config = dict(
    d_mlp=2048,
    norm='layernorm',
    tie_embeddings=True,
    init_std_qkv=0.0179,
    init_std_o=0.00401,
    beta1=0.95,
)
MLP neurons of a small language model. Each row is named by its layer, matrix (up: input weights) and neuron, and shows model dimensions 320-447. Each number is 128 + 32 x the weight over its row's rms, rounded and kept within 0 to 255.
Before each neuron's rows, "fires on" lists the tokens most often at its 100 highest values on Wikipedia text that the model never trained on. A number after a token or word is its count.

fires on: " a" 18, ":" 8, " not" 8, " have" 7, " can" 5, " are" 5
L2.up2041 [ 95 112 114 163 121 123 149 126 180 123 136  24 155  85 105 146 177 138 126  99 189 125 190  43 136 133  86 115 110 147 111  96 112  65 144 106 166 172 179 164 169 146 139 137 107 128 132 119 106 156 128 130 161 115 110 144 132 117 127 116 101 149 134 147 124 126  97 178 162 121 129 164 134 154 115 138  96 111 127 171 141 172 103 116 107 104  94 122 174 121 159 149 138 107 158  92 148 137 142 146  93 110 140 157  83  92  91 128 133  95 129 138 158  86 112 194 110 117 148 147  55  99 146  75 109 133 127 141]

fires on: "od" 25, " New" 16, "ig" 11, "36" 4
L2.up1634 [101  99 101 141 121 108 149 115 115  87 120 119 107 170  94  98  91 146  85 117 155 131 158 114  94  84 184 130 109  97 114 153 109 114 142 155  93 106  96  76  61 116 175  61 145 144 144 120  53 130  72 177 156 112 123 116 138 149 176 153 147  81 116 194  93 135 192 158 129 175 121 128 145 106 131 149 122 163  56 134 146 117 138 160 151 121 127 189 109 100 137 103  92 166  74  64 177 134  74 118  76 124 157 163 136  94 188 118 102 149  99 157 117 100  58 170 147 138 119 146 131 110 148 110 125 168 136 159]

fires on: "om" 11, "um" 11, " ch" 10, "ch" 9, " hom" 9, "6)." 6
L2.up1252 [153  86 187 150 133 109  76 158 139 116  86 122  74 159 136  36 154 128 129  89  88 127  97 146 134  96  97 133 100 106 100 141 142 144 191 143 126 118 187 152 111 102 175 139 122 111 125 150 143  63 153 100 101 125  97  38 127 159 144 136 134 145 130 137 165 126 106 152 141 124  79 117  99 150 121 102 179 138 161 142 155 114 127 105 127 156  96 150 172  77  93 106 138  83 109 119 148 132  66 104 116  60 101  97 122 114 131  83 161 194 109 159 169 150 127 135 130  97 111 106 131 165 162 134  57 104 107 104]

fires on: "k" 15, " of" 12, " II" 11, "h" 9, " one" 7
L2.up895 [141  82 162  68 123 147 120 181 156 157 128  83 129 134 119  91 144 139 122 132 100 120 130 160 218 155 162 112 121 125 114 134  77 103  85 160  88 130  87 127 134 120 147 156 134 127  26 147 145 168 109 130 174 145 139 224 117 107 113 159 124 142  65 165 147  93 105  91  95 112  90 161 180 108 160 121 148  58 151 135 107 106 174 126 112  92 196 111  90  84 146 144 143 150 117 108  81 104 176 138  92 128 125 167 106  89 184 136 174 181 184 122  67 163 102 104 115 172 103  94 101 134 155 153 136 120 174 132]

fires on: " the" 35, " well" 8, " 0" 7, "ji" 4
L5.up1150 [104 133  93  77 129 113 113 172 153 154 133 180 183 146  81 101 139 149 190 152 155 127  93 147 133 129  61 108 130 146 125 148 119 112 158 115 169 187 139 162 103 114  74 127 112 122  73 112 165  55  62  87  99 155 160 109 134 148 171 155 112 106  89 147 155 164 113 169 194 157  88 130  93  79 104 132 113 149 103 155 187  86 144 137 134 173 178 109 155 157  56 115  80 155  72 162  76 168 124  85 100 123 154  97  84 133  83 128 108  84 170  72 112 130 114 116 164  94 133 171 138 145 166 128 120 142 165 158]

fires on: " |" 31, "che" 22, "im" 5, "b" 4
L2.up219 [114 112 100 117 143  94  96 125 136  97 147 141 145  75 118 119 162 135 172  91 118 119 124 121 167 103  48 136 115 193 121 100 193 146 106 176 145 125 193 178  96 117 100 178 150 139 138 116 122  95 171  97 142 173 132 129 140 114 121 142 127 152 163 128 110 172  79 125 115 107  52 113 135 132 139  94 150  75 143 124  94 123 164 131 136 150 110 117 108 141 157 130 102 140 143  70  66 105 146  96 116  99 118  72 112 142 106 147 157 110 113 155 101 114 151 145 133 151 127 131 128 153  75  57 132 185 112 115]

fires on: " j" 16, " w" 9, " No." 9, " '" 8, " y" 6, " Is" 5
L2.up2047 [119 127 134 156 150 170  71 123 187 123  91  92 171 162 113 145 150  82  61 159 141 122 117 127 181 154  72 134 109 146 112 145  86 145 138 185 108 106 141 133 160 101 144 150 141 175 140 142  83  82 158 164 153 178  58 108 112 138 111 156  62 163  85 162 154 133 155 125 146  80 105 127 112  60 109 102 197 114 108 143 127 101  89 189 108 144 195 106 126 118  90 106 112 127 125  81 134 153 115  92  91 182 125 108 108 131 101 201 115 174 173 147 113 164 128  88 114  95 185  94 134  80  79 141 109 130 127 125]

fires on: "l" 18, "ri" 15, " col" 9, " al" 6, " cr" 6
L2.up455 [127 131  73 133 171  69 116 110  95 131  86 109  83 120 194 142 138 161  96  91 133 114  87 107 158 118 117 101 111 201  48  82 152  72 183 151 120 145 115 130 147 162 180 101 112 133  95 145  84  92  79 154 150 195 109 108 171 170 132 174  91 162  97 124  82 146 104 157 133 182 113 132 170 173 121 149  90 103 185 128 124 101 115 123 120 103 142 161 126 157 104  67 196 140 121  66 118 162  92 177 135 140 134 136 115  98 182 173 154 122 121 157  78 142 113 103 132 110 204  97 148 144  67 121 125  98 114 132]

fires on: " and" 47, " &" 10, "x" 4, "," 4
L2.up848 [180  91  58 176 124  79 125 154  73  89 144 121  49 127 100 122  73 139 133 151 115 104 148  71  93  98 158 139 113 130 109  83 153 122 135 169 133 107 116  85  88 174 105 120 152 134  64 130  94  66 121 139 119 117 101 177 136 137 131 130 135 171 156 131 107 172  63 155 131 167 150 116 158 205 124 125 119 118 136  98 139 108 102 146 150 151 142 166  86 103 162 127 133 146 125 128  83  99 136 151 108 153 149 177  82 121 110 102 133  94 130  98 108 148  89 176 158 146 157 110  78  78 131 155 104 189 194 162]

fires on: " was" 23, " of" 14, " were" 13, " being" 4
L5.up208 [148  98 154 130  83 152  95 137  22 125  87  97 132  96 174 208 150 119 132 165 116 152  90 175 139  46 120 164 139 190 133 102  88 120  85 150 122  96 112 175 161 158 148 161  72 109 129 178 119 177 172 158 134 136 113  96 168 155  47  83 142 109 178 175  78 149  90  89 140 146 134 118  89 198  91 134 119 173  84 159 108  78 139  89 146  97 159 194 153 103 149 107 167  96 109  73 104 152  76 100 174 150 114  85 136 152 116 171 130 119 201 180 126  93  71 137 167 128 114 206 107 148 111 167 152 106 139 179]